config = dict(
    d_model=512,
    n_head=8,
    norm_place='pre',
    qk_norm=True,
    init='uniform',
    init_std_up=0.0225,
    steps=5716,
)
MLP neurons of a small language model. Each row is named by its layer, matrix (up: input weights) and neuron, and shows model dimensions 176-271. Each number is 500 + 40 x the weight over its row's rms, rounded and kept within 0 to 999. Numbers have three digits each.
After each neuron's rows, "fires on" lists the tokens most often at its 100 highest values on Wikipedia text that the model never trained on. A number after a token or word is its count.

L3.up1895:476513450488512518539559604454475495459488516464488446535460478449543397468481538503488518519463527508509434476487577500520467462484492497550536435559472529535517460545510573555471483421515509456458531459541448545458487453465461514465485527437488523501460510529471481473535462489518492521
fires on: "/" 27, ":" 19, " |" 17, " du" 6, "(" 5

L3.up918:501421485493498578537439512464528505552474508489447518442472415434478483514473489495487512478509466513513529456476584499447515487520462436489449433449436510458497476476541517480506511529550485559531471465508500478545460484495576530517468488486418552493515499500539536508467536511515562511
fires on: "\n" 49, ":" 11, "==" 8, "===" 7, " that" 5

L3.up1489:575451472487500537513512541459539458460517467417499519495471445541525443532444466548511488493454477510539517461506489500543403495468516492526494517505472465482510462505428494563558487493500532477522504498599526521491440528468414502511489443525556509553495471519464520404436551505506442452
fires on: " out" 21, " over" 12, "p" 8, " under" 7, " down" 4, " f" 4

L3.up603:564454514457546453535494473532515490509496526516484489505560451424515497561497509429619491471498472528491467461519469485544463480443520532511478536451455533503534488560464577435477555512491611466499507466453533468497555507468446516438461500517479454515487493496493560545548466555516505490
fires on: " such" 42, " same" 5, " 39" 4, " Total" 4

L3.up398:513569534486458480474484478469422501507464490549558584484448509484449423527531568588562512481515506513520512522549484527493491543505519440521471576465474511569503492476498573426489492567512480518497491542568466533530489529469568604503519437540476448490561430543535524477518474463502564455
fires on: " U" 31, "U" 15, " high" 11, " Pro" 9, " High" 7

L3.up1545:499527515512476494477535497507516487483573503533516424495582430559580440532498504462477481544533492512455507553503471524486530525555564507473546495439522526524565460533489520511531484480569490504476507448470439538564504540552510446476513529448477502493551500550413497473504512398533458562
fires on: "." 88, " Team" 4

L3.up563:474497525525515489498500533453519469589467499548507436531508514517517451544439552555494426613505447523476513513567517497499492513540511518523511459547520555485488516437536576455559497500541422556571454484530448438469531503575539534568515466476564499482450515478490523550463478487544466524
fires on: " c" 39, "c" 6, "ac" 6

L3.up520:533504500490513492525497496439468498430622468507469514538457518532474511559455491521461520549444472535543531463456527527481510498523548475509495552481454471516463538449478505499489533520479362477454577541506514575485475507521567545543526418463562503507483522508482490507441510491516562470
fires on: "," 84

L3.up1585:464524554478457435453544581509508479466460535527487466469513525404519490419454544458583488574525542523460527450523474475523459490497507480520478518519467442476456554545463465426523493550486503512559481492504449554504500476527386477550589445473534510502558475411442494500515531507484572480
fires on: " the" 32, " at" 13, " his" 9, " an" 6, " a" 6

L3.up1497:550534511491544498464495576455503532451391467515502540502424467461439544511532410469547510545455458416547515479477492414441487534509453537487488478492515452512555517517496516471495452498439445519436478570543447444496509460492505453500462489537489492560477497499479464560585525478473528383
fires on: ")" 40, " –" 6, " was" 4, " |" 4, " Squadron" 4

L3.up1957:488516486495489527509485506463497504510413492496501506425553571522518497493513566449507544523505578520472515473468509465529495466516474466491511424522553584540421496504502500548443483498485478476542434500508548436457510488501509447524506523523572449585488509457537454537517460576492521507
fires on: " during" 26, ";" 18, " During" 10, "Early" 7, " spent" 4, " started" 4

L3.up1738:513482471493462479418487545485535415491484566586445472525519490492570536495523439479494558486511507477440463426492523479492519541521462483575528499495479511429487512518451490497534478390462539444495563533465566461455536482505453460493484518570567496435505587476460541476457495523562551486
fires on: "s" 40, "y" 8, " D" 6, "d" 6, "e" 6

L3.up1870:505479534527512445547534560418521459502516448541458437447543545439512515495476487515499468431506479523454483565496527476579492474475544457473505492524438572521504489480487490488445492478507512497544493455479571483487467375483530512488460473503546472430473592554461488497523463521584474482
fires on: " C" 41, "C" 28, " can" 10, " c" 8

L3.up1378:509467504451462550488507663548534499494503435493534501512532548500475586548525487510507501423487472499430514516487515411505482472484540520544506449473547460559544538448428435500535527554520561497558429572504449472505542478450492465536543508527472525457506504506429474505476374551428476493
fires on: " some" 20, " many" 18, "|" 15, " few" 8, " several" 5, "Some" 5

L3.up1031:451486503503501503522520468470544486465444478548459470488444559421446433447486553517495504500515450568554511534524511535529496453465489535527491566562549499487540473494515507462554493493528479443512499477461453533436465528484451468476521525468549461503591548418475448563524515418411484438
fires on: " 1" 21, " 5" 16, " this" 8, "5" 7, "1" 5, " 15" 4

L3.up1074:474560483484468502486524531470560542520556507566491452498498482505559473511533564496524500485505486475538488553503471526435496502535552550536579475459500480487448473486507439593576472562602483489473490422545491497436470538470467413525527532400487545464489457486493482505566508491490537471
fires on: "." 44, "ur" 8, "Bu" 4, "S" 4

L3.up975:479517511526496449491518511473527472463502411505559501554514472496472449529505480471556524487459523489447518562540483554496492551561499473547479442507465485489505556446531509548472555523484499500509521443495484500537553497515578481545479465547573506561547496509530468528473483591425487511
fires on: "'" 25, "." 18, " a" 9, "," 8, " re" 4, " most" 4

L3.up86:529584490568476560485476447474461459536596462499483560504483506516534530501493503527441507549469559542527465570515470518427554517573514487455483511490509530584490491505480481521480452507473494497485583476515500475464516553482486477566543496474480468421456484483484570394445531463462428520
fires on: "\n" 49, "ing" 7

L3.up1793:488490449558469509537511505475534462484544500533453495485514450448538482543449510487445502574456446432471544449446519503534549523511571589508522485494559505492556469434552517467554538462548550516461435551499476516521486471498522425471532491464536601494521500473551494458458507435519459483
fires on: " |" 79, " (°" 5

L3.up271:438501508492519537514566521525440461510508431496472552470477491448435429490478523446451571526520561469525508457520464568362556557525511440530534498524497630536566502492467504504505460484528499513504555497496535466556509533528458478474481525496530427481448486504466496533486377422528483602
fires on: "\n" 28, " the" 18, " in" 11, " until" 6, "." 5

L3.up2030:505404511424482558427483494493565489495477499472455476532427474450589569506495444491490457470421514549462498497493547505545458515429476532534476492483484432461455519538499552527434528508524511491462492474508477542569511511501509472450526487485524501506430515465508475503502529502477492491
fires on: " |" 47, " " 7, " home" 4, " “" 4

L3.up1248:491532517515491560551557515381404468504507519495490435551403461499491505620528496525425452504403534476445414501463510541506491541409498495557512522497496528511603466525540510480528533441502547483556396456518461499457458504484550479507523442535509480509542509523540522499467592472494500514
fires on: " |" 30, ";" 10, " Ne" 8, " Football" 6, " TV" 4

L3.up1609:494488476461547493374499541469488414510528481491480500590496525573523521502487475516496469510495457473485549490466546481433501479477519481447534552487546511432517537534449474552477483545526445462499532472533513513464488509493491526487570544509479490451524439499473479466462521506505470509
fires on: " '" 24, " same" 20, "\n" 10, " also" 8, " by" 6

L3.up1918:503537499561499496444484482370474509494502492527399567506451477500505498564437437511521478448502564439508474497555567550432519522555584499544529488529498499490542519506483502471476442458461446526493501458490494533519474425416539516484462435465525493492491534489479487427562462480441475496
fires on: " A" 37, "]" 31, "'" 8, "X" 6

L3.up296:518517529533457551465515570514507478503488539465508491529461538463565534547491519496529476506530449502498452451542471508431560536500474553492479508493444509488497448547530517440446487556515521466476470543453466495573445517516468438552479466495466552504468507493475513464500552449489551504
fires on: " |" 35, "s" 15

L3.up1721:528507609487536499518503551547490459567574544467483460470492497478535518520478534493465519502535470525487546508459560507567546410545483525484536508451508424489624536495490567499488522479552506445511491488483468467536461543405507452457523514431469497459484514521451464477555507503457521425
fires on: " like" 26, " named" 12, " began" 11, " called" 10, " continued" 7, " started" 5

L3.up1941:485434464415507559505391520485469499435541575484472424541504488447513507470554458432525475498431506527519429517472473447503567440482528492554542501468541529496562467518481498541450510406508495449504500503433499490551490503514563489458523528506497482481532560448509527375546501473535558490
fires on: "." 57, " McC" 5

L3.up908:490473452536572456501520526453449458533528543463518465484507478469538545500507487421516477546476482492460548553503484525520395439442503510488508503535480426467558523446460558539565494482477523411439521469506483465482468481467479528511509441549509488468468490457447534481512533543550497470
fires on: "." 20, " " 17, "'" 13, " took" 8, " take" 6, " takes" 5

L3.up1075:462562512498519511589453517530472565515475430570422421513482514544539475520509509538552562456497508528448490446498546515536460465476492470449446505500562555508510474490550533584501497441492469517469590497431495520503475518502483500491541431581482485473474435543510492447557463507508453467
fires on: "\n" 27, " February" 14, " April" 5, " 1956" 5

L3.up1505:422438525496532541470467499522510534507464572491513473510481561517475483441505494505474440534474482453352437443492459515498525469481537460489505520521574525512472477422495526629424467519429497530509533548490454502502472504503467527501526452570527504555513476484488568449530527554536417502
fires on: " (" 34, "===" 23, " Total" 8, " was" 5, " Soundtrack" 4

L3.up1280:509530529479553500522543501506600551507553481491436485552489523537503513514494482573490485418518560595509421524492507517597446486455446497487509569539488512542449462470493492570507490514500470505471526547522526555529476502502560527532423512546480457537460507517502459527501576478485448517
fires on: ":" 66, "ed" 8, " and" 4

L3.up938:470479543478490525515477450497545464470537505533464429499470509435468495512392461496392507496499505558474527492488550561555498491527552556536525470478538480448529537526490555475524514505532471476457479521488538561474458538504514569559491536455575544496464461472518457538431451474550448531
fires on: "s" 58, ":" 7, ")" 6

L3.up2042:457461484523518498508557589486479495536494500531491432551488561482601453524507523541487489449527465486494470491555560555461497438459523529478527553507519509548505442509585443476568579563474503488512506412477429521498595485526501512460502473489473424479488475486458561496577464474529481509
fires on: "\n" 25, " \"" 12, "\"" 11, ":" 7, " \"[" 4, "I" 4

L3.up1602:541432512523533647458448517506479434537490463502539477480546482444484491505439480420518445510512478512534506504547482408537603493496530562507481490498513444529498528460458540425540527502563501508483541488487495496547552513483544493484483603418525512504481441501466467482530423463550553459
fires on: "s" 41, " able" 7, " ===" 5, " ==" 4, "\n" 4

L3.up808:438520498536444427548438464527559505498484495513524490535471508572523522506469515495535476520528404491531402558523485553449522496508574551463423569520519489508470544516583482426491479573498470511520525480538528428440513474506424551482497442540509536492548446565562445451515552554480463489
fires on: "\n" 99

L3.up883:514561483534587589487545527524532527557452443461444562501549484534558479533456497490511546558491486531460483475518448483506511540529452444488462562494544542474540496463511528541486504452491448521559471467458536476523433496515533528495476465464488453452545498534499444499496523513558469517
fires on: " |" 36, " Championships" 11, "," 4, " Masters" 4

L3.up390:435485462499466539490547534482441572471479405489426542427490536532494486428506482522539555572511501491488467485460542524500463574498518538467458466492468495469473504440553448497496504502498486504562478535433429462537485515525511501525495481483575461489450539529623448512457465476545542480
fires on: " |" 82, " father" 5, " One" 5

L3.up1555:477500512541515526480555464440483499506477525577475456519571449510486517545508487469455461534457524572527482437526490625499536470503539474454492473546572487550583548484525488507457483540563546477582493482509532484517489514506518452497512461454534460386488467483512456441504503557475469527
fires on: "us" 25, "x" 20, "ux" 8, "is" 8, " double" 4

L3.up1851:476477537536505577493527524492492499527567486436505453526569495457523539452453537463500486472436484538497509470547490494496476461480487466486538522488574466503499496473501504555469507567458460472473506462448460457425514493515488392545573488471543509525469461502556560513564487465490497487
fires on: " off" 24, " his" 15, " her" 13, " from" 9, " well" 7

L3.up1747:545422487596469543499542518506452471510557514560510540533546503490541562460533520528479499472487502442537451479507496550480444431500488445539506467451468415476560491492498447538454500487513529559529544482540467521439501471503509473575460495512485488519525519447457524461542596470426556460
fires on: " P" 49, "p" 5, "P" 4

L3.up1157:512473441530578459508491477458520455438543518541440534486452566510447493496441488534512442487554488557452489496533432496456498512530571541488480495566470531527547528544452537452449533524556522561482522525497436533530557450585526607459494523472439462522441501527521479461503512503500495506
fires on: " al" 18, "'" 15, " El" 11, " A" 7, " Los" 5, " San" 5

L3.up1676:494484479551447503547471496569447454590544537524490512484424501396465503490525584459510510577481474425437499499470406496543406458494531570528521527526493513562504500476429527548517490455470528505434526484509489461495491519509475529499550461489549473469530554506465542468550558499522443457
fires on: " |" 40, " (" 16

L3.up380:555531452419457481547539417449564543511447449546532553524462538505497568497504393495468450547536486540473488472495541499507470510477536552486494479548510524456490477512518487514479488488463463475540506480457480533417453527547484489538427506419520513547496489448579508495479494519446446457
fires on: ":" 54, "-" 7, "," 4, " between" 4

L3.up1533:527455512499461508504556529557442503507479545500478517528526508444476460467476556518557481487515450453436560465481509490504509483529501414461524455496525547393485514479490589513522529555433529476502489503536545539448500455426551548551472537482439490446452489507469414556502515380583519509
fires on: " c" 30, "c" 8, " re" 7, " micro" 6, " C" 6

L3.up549:402524533555509484540487453502468505561484457520484507514515521506522406526575538448517398453515503486514439434490489561549466519492489543427494543540485491478468484500509489455450519449510518498522551468573514503464517489474539500584588466452409496489464555458486512461473489483493479472
fires on: " |" 31, " in" 7, " Pop" 5, " Name" 4, " with" 4

L3.up1669:390474536550496564540430477555548508443530491464502450522509478476471518455467617538521526484428501473510548464493497505480479508519515556561494558541566529497500497479499453521599552556502525443494476503554521523470484501458504458521455525496497544424513434582514465485430547516418495433
fires on: " 5" 25, " November" 18, " 55" 5, " 65" 5

L3.up1943:527481554526501512440481508502589503526529532543468471513529518508467522523565456496476453552458420505398479548515551517510452599466409487535531561469559459512510503512493472508427494488464527458452481497493541559495480466515600520556561547565497452479538467507482552539517543496476527463
fires on: " Ko" 12, " Lo" 11, " Bo" 9, "ho" 6, "ko" 6, " Ro" 6

L3.up119:487477439478487478462524515548513496452427519517564532499494532505465484467475473454538515429514513497486486554530468511479493498520489523555530503503458536455495499525432525588464575510416510551569482437508523456565532458475357472503521533534477445451566525460478578477519523525388539417
fires on: " |" 54, " J" 6, " Champions" 4

L3.up1983:497542471492543494535519496458491505435434515542555555507524485550494567498412480540492531535545416469505501484495482466514463472558509502532495540524542485527498490561499419519433490502533475587539481495452534474390505452520539514463499437550484534453496492520475530467472529569513483464
fires on: "\n" 96

L3.up903:506533503403524533535463432478489554460450458439489434541538447502484547413440532443559500500476507484452473495433597578517498503513493417478510490465542488506536542480518515466479449430471457468416500515536531544477499478493506477569441502492499502516505479453535491528477443521479577486
fires on: " |" 70, "," 19

L3.up753:440498474505526504496508533498545516515440446503459492542548468479465520572544480456497505493480540482499443537581517503441524554477542517502535584505502461498547503533533475547557551514505519480479545474517458502526536529492515522526494517579542530450492415496460522426532524492511420553
fires on: "\n" 74, " %" 10, " Time" 4

L3.up1214:392509539518489494415537460456483547528542478522486478479438501534487528544502519408483428442497486477484464431468446534498558535538476581415467487552454505548505470469546501548439501526490545476460565563547535559518480530470493526476484458451514470496531526483441547520495540427537571453
fires on: "\n" 59, " |" 9, " \"" 5, " 0;" 4

L3.up1094:509527451523536453519606537351540500537498497541523548487508511475483470477460463469464493477458440556507457439462513470487490498595490569474518507477490483507498520524497483460431484432557490489551473543544480540543513461506563504509468470455436492523534472498578457500569501563460460561
fires on: "," 22, ")" 9, " built" 7, " have" 6, " has" 6, " held" 4

L3.up638:452504535620455503502517614534484540446421431534421535463479416521493521586526532533518493488556454521484509535525540485428458513482494487508481479522527430548512444503486485541526472545527509494493523496546466495466514502451476444491428472488547463601550464492595540386540503526486558481
fires on: "en" 26, " well" 13, "sen" 11, "den" 5, " together" 5, " United" 5

L3.up366:516473510518457477487463516494540500490533447552425469476497507498485482539485455479481483481426533534540411403476517525441506502530581466501587512515438503502431468436516561473478453511488486512456482509502491551497505443562449493521442490488440571492477550488553438512449426416531534489
fires on: " was" 35, " is" 24, " being" 6, " =" 4, " will" 4

L3.up1480:521444486502505470494508565552432528497491512472472462540479500457521535446478472528514494566536402477526500526603534417484456476531501516471519499524581537472513502453543530514480523511574506460482464439570522445539503487527525573564483521508496450550460495451513509497457511494501487461
fires on: " c" 18, " p" 14, " medal" 12, " ob" 10, " van" 6, "a" 4

L3.up1547:503516516486496561515529569454518491552521508511524462536459531498433443506477464505431503553455503509604478488452475526513509504496488511432453605467528473514526540541556492490471485457547525500480468430500466536519545509534511566496523354518410474552560494477534527493516532506487460566
fires on: " |" 37, "," 27, " until" 22

L3.up1349:408491494513477481524519517517550467452515538514497561494457578547514531565542480513516554511481508508475468520518504443493523578467504470500462359517483506539519540509481497426490528546523537454572491430545466523406509453495549580441534451441455474443525553474428472486514471509506493526
fires on: " |" 71, "." 6, "a" 4

L3.up649:514493467437535501453531481435480420521537471501457492591540517495461504456500479501480462528439515467489524477457538482425564473504532484467528551508540488484539496514444453514492500511469445463533517484498477498433473532508455510468472501538488487441522442518473489410476514496490439493
fires on: ")" 95

L3.up1913:374476519473522474432519501521493545403504556509559496463449510423532472511526433509525511497505563487429479554479491528526535547481445418493431499467501530470562530558532514464545474511467527471493460475460498473451492511516530508525453494513481545531452491527500579463516523499477535519
fires on: "." 34, "," 24, " \"" 10

L3.up1372:448528501430529513460445463544415483470523527528517446583479484524475540486436485481448486536512419524513493541545462522462490488456521532502454473474475488562514509474591554502515439444492469569362454456522472459476491519499500457476478573520516480532460525498381486554495458487476517549
fires on: " in" 19, " co" 13, " ex" 12, " Co" 9, " as" 6

L3.up1857:517481576554474473517426512532458487490428501501484496497540513515521567461475481460478574493536512463494550469529524581435474461574496500526465481518461438481471408540515436447455474501464565509429460503455525493544554402470437474549482554431498426532512505488499543508455515430470521431
fires on: "s" 72, "y" 6, "r" 6

L3.up655:470460485506504508505500418489563469461588449494438505458471511486475507476458497544463500451531547480520532437524489489480447490538515506488465574518567462557551547541493454488533528498488431553537527505447543511534543476459494547487508478556534481539510493566502450446489412485507510513
fires on: ";" 25, " year" 13, " —" 10, ":" 6, " other" 6, " Year" 5

L3.up1285:531502496441508477434556546393502502525486530492518481496494548489454535538537488447507553494455505486433483574545496523531469448358564472504492472497528470462531489497403476477508522514477559487511563461545532559509461493572426526461497550420525481483490427512502524509484513493513504530
fires on: " Kendall" 22, " Zach" 19, " Chuck" 6, " a" 6, " Audrey" 5, "yan" 5

L3.up253:392488483505486453572471490470549491482484542518508491495416456422468502456466512408517581467440439458471436559480442485478540556466537463504474495501533518465516455576494512528528457520553453546582474471479446512473489557502560491507496529506465577554483433461571462512461441493554389534
fires on: "," 21, " built" 8, " released" 8, " published" 7, " is" 6, " seen" 5

L3.up741:476537470452555456479514524523487549524468496567491472517451465470516499461404488520467501472443465480483523462509472507555470496520474528512506522457460545574523488464530532540545467505502437518562491484562471461483580450516493425559570523480600492535555484515444510526551475533481533469
fires on: "'" 40, " Lo" 6, " J" 4, "’" 4

L3.up1942:526475483491492491349522491449470404524508512498545491550513492512474512500530518513471448507488521454429544458494516456451547498431538476460525521506520515474544512534368445527458530525501426467481497501527463502484498554488510483462524517527436472444514438504508492484429516486460454483
fires on: " and" 69, ";" 22, " same" 6

L3.up1901:495541542445527492504457466458483463477486479542539486506505467546465409561497511516488533525428526558513611499529413534540571483521497424516570483460536485515498565544470437557520505483486501607466530454495476548548519427469471495556524549526458437437533476496512574541511499431518547483
fires on: "th" 30, "." 15, "rd" 9, "nd" 9, " Website" 7, "st" 4

L3.up1301:521467531506498475488488479509571556484563516503487466485507451539448511501501501574436491493517531504509423497517538458521517494525542529539504509545503380481512481416508473529467472564415457603500490518468532501507499459541570541483489482518484510583514491469537491525459503513501521521
fires on: "\n" 85

L3.up1457:529555452449513551507442479541506445492460481494435581431560509524557506516443541455481533473494510485463474440491498480517543530498472479539477405458471531538508503505468570515520534434523499482553527540482560443471502497597499477533493492557428449551493489488490474524494492538378500454
fires on: " P" 36, " J" 14, " Pat" 6, " Te" 6, "T" 5, "P" 4

L3.up1665:511452447478516488400486518453476421496517521540524485570529540563491516507520443518482447508450513467452594480473558474467533456429530466463546544501554510475545535530573458527479520529513428490520509437533526512449498545519480518486531535548488480479543446538477493475482512501482446480
fires on: " " 26, " because" 17, " (" 13, "\n" 5, " Total" 4

L3.up670:504525502491525581573589447561500511582563434551469520484525497491560529490479490483500451479490515515520545501526522555469517520556520448498493526490495474522562476467500527574580499554521471493471539557535478510476507471457459579473512525482500514496444453480509519517489493473490564477
fires on: "\n" 30, "|" 12, " Preced" 9, " Rank" 6, " goals" 5, " 29" 5

L3.up1855:508526505456493539466597539476448550503526451560484433561492489576477526479536364508474502480482599558547505474539528483523454569526545529550490583515522532556455518471543518544499535476520514521496459454548495522513534475494477479548538512504485432446558497462528475487521546444517523478
fires on: " has" 28, " over" 9, "|---|---|" 8, " had" 8, "---|---|---|---|" 7

L3.up1559:483512482488472535521514557536485504507536479474413555418495517520461489535459456521380504462487508543485547409515512453500446471545528448541500449500501530527494473509529490471540483473512460569579491496513380513485486462503479527488453527484532515531558449552496500467547470467513507540
fires on: " |" 96

L3.up173:490474486549496501487511478492514568474549572509443540467527443528540569511551495520509491437533436513421534425495572477559513614499502463489556490517556509493527517510505485534433502516485530513439528463481544533499524597440501477522529479496456399485533496506522445520462444510516445552
fires on: " from" 25, ";" 13, " %" 6, " L" 5, " 0.1" 5, " election" 4

L3.up1238:495491494562520474517485509469503553448553442513483522462498508519566493527519467468469498532426558439490536483501539460512512515452492450605508419489521531502504522493464458482534502477488482498476531541559564471481544436520482504506523482518524497553550503502516489521517531501526489461
fires on: " over" 66, "over" 5, " nearly" 4

L3.up1723:363532496482462532441511539494513537433567511495510578574465495483468486496594554472457476473475498447506479511552537559487560516438537478449521525497454475537490566504496437502507531527509573523536462495544468485497504517461507504445621542506513525529499515501494479500549533508543464454
fires on: " |" 43, " =" 5, ";" 5, " " 5

L3.up618:569456504531580506451506424509424481434476489507391513526534496521541500506492434541454469542466531513516527564514514472478535486549401535491519499509538484510478465400499530574449514491535528550547486496495566561491502418445618544518498449489507526513452530501487452517503549507438583504
fires on: "s" 16, "ar" 12, "a" 7, "1" 7, "al" 6, "ed" 5

L3.up1118:503481509488492508540514520563489504439504487477542539479509498543563494544397424553484505444466507479381451530443571487497470477470547405499495537665544592501554462459475514561499516452481446501507510461463486513522483518500469540541509515430478480465437548524551498509476488416570509492
fires on: " He" 10, " until" 9, " From" 9, " he" 9, "From" 7, " then" 7

L3.up1451:496520481540509498500515551471494490441460481474474525511483502570478472502516506514503483486468505467485489494484532468487555457422496411532502482484490538468541513459538492488507508474494486418434533546526548497461455521439509505511531491517473455543468491551550534499549454511533450470
fires on: "\n" 37, ")" 6, " –" 5, " known" 5, " used" 5, " described" 4

L3.up1736:501520543475480509517421460501474491507498462609485421457497476496516460523493505515517459546506479505509537547516530477477482490531515470476484529465507458507533433592544470497464480485473506511568432529461455469450551517511483439504480555548544489431495494454522497550528453507500496570
fires on: " the" 24, " in" 10, " from" 6, " part" 5, " ex" 5

L3.up71:542492442440540501479487594434542508521479528525425481547469498538591511522485471460504438464492530428530510430588524502509466502493562487529477472510554437541547484496488544535491524443604521494463545505542468496484449469502512559462523486604490456507494483536497513471537552493490441516
fires on: ":" 35, " 0" 11, "ent" 8, "op" 5, " career" 4

L3.up538:463452449540458537438409496513468462479465387573531526582518480535424477444442499434462507437482501457523483546451499509414515537479493474545508489557475491467492547584479506461471474510450471513477469475517527487494497437446542411548496525577432528429535508480404511463447526520490545495
fires on: "\n" 26, " these" 13, " those" 8, ")" 6, " any" 4

L3.up604:457481498433557519529443516511499448552527419532527505407513565497599518517498453529523458489504563561504470557517525486514554530473564514503518412423487478506520537495483571487595530492477532603538519487562510500490564469428516455494454522498534419510498529495461565493563481556565525556
fires on: " con" 19, " more" 18, "C" 11, " dis" 8, "(" 7, " most" 6

L3.up261:476487481450594604550500489491470489454444585506473419437474504508560552525549547524465529449484578578455528467532518469589478447469437514454478439528510446495491508498517465450487437558493514469513466532599402461507494535458482430532565555468520452515505497463559471551547403517514505486
fires on: " and" 36, " Some" 8, " some" 6, " most" 6, " &" 4, "Some" 4

L3.up1428:463456487491484436450472534468551460529427548538458545421504480533484488483532463519527475592396512500488476500559512494523481566448531410560554466490484457476445507560503475465542465556488481627474579507561522503450532530483459465548496568495495513554498445489484550487525471550554508481
fires on: " over" 19, " at" 14, " de" 14, "at" 8, "de" 6, "up" 4

L3.up483:508506543466593554492482540488446477514461509453457488522478521580487486541469472502453504473529532499435533448527482554476533490529513507475478487517505575541497478481483521493500524552515493565526427540505498438542553505523508518478382515493502565479493518486479500503490540515466510500
fires on: " H" 22, " S" 17, " " 10, " c" 8, " (" 8, " D" 7

L3.up58:487518472494573510445471602498469488499486429459452452474534516535514510510538417566480484457528582478472485542480544425471513478526519504440522499486504504453529491547337484523443471482581443478568491494532527548465513503567486513579570491527490455532557451493524543510455485493451462536
fires on: ";" 23, " by" 22, " as" 15, " or" 11, " of" 11, "and" 6

L3.up413:504521470505507459572547471489542524504480483542541460499511502520564420511518523567511505440482544539529502512508500512514500592481451446550540458516452489511523489539500545495503553476472498453515556460514562461480481518494518516498524491480504469474498520477535458469580453557537505406
fires on: "\n" 26, " |" 19, ";" 11, " above" 7, "." 6, ":" 6

L3.up1311:474584500437482534439425480500528468461548536512456456469439561538504453454497512494506463494454438544506476459508513479521468466535502474553512473456562472575481547472441535433488521549506477548510509462507547500468489481494464531500638484557613490474536476460483543431463473577499418455
fires on: " |" 79, " a" 5, " –" 5

L3.up1296:431486527501509498506474552394553445490443532519468528517473571475506583512565570505470493425474502502512379480489489538462493503555533499449527509505432446476500513461528519435546558461486511467537491515547503555554492520488522438527462473526508604484537452563554450486441476510488446472
fires on: " M" 27, "M" 17, "History" 9, " Marine" 5, " Lake" 4, " Mount" 4

L3.up1252:484511520527510548466552494462477523469523528520466494500487501489478523512399519538498491498476494434521475546504563481483514571419532538556473471499463533585471486512468426525494565475435437521502443521600529524411462493474449494602568582384490536471489496531497491502526476499483499575
fires on: "F" 16, "N" 10, " V" 8, " C" 8, " H" 6, "C" 6

L3.up351:566537503445479547533518519544540503514436456438480476521509534452507500468422536463484591458470503450489481527587489567426503520519473516516477449530522311471568517517483480506489523501521504480456524413441543413496456425576504560523478521492545499513506482533459498504525544519494497564
fires on: " as" 42, " his" 20, " of" 9, " her" 7, ":" 4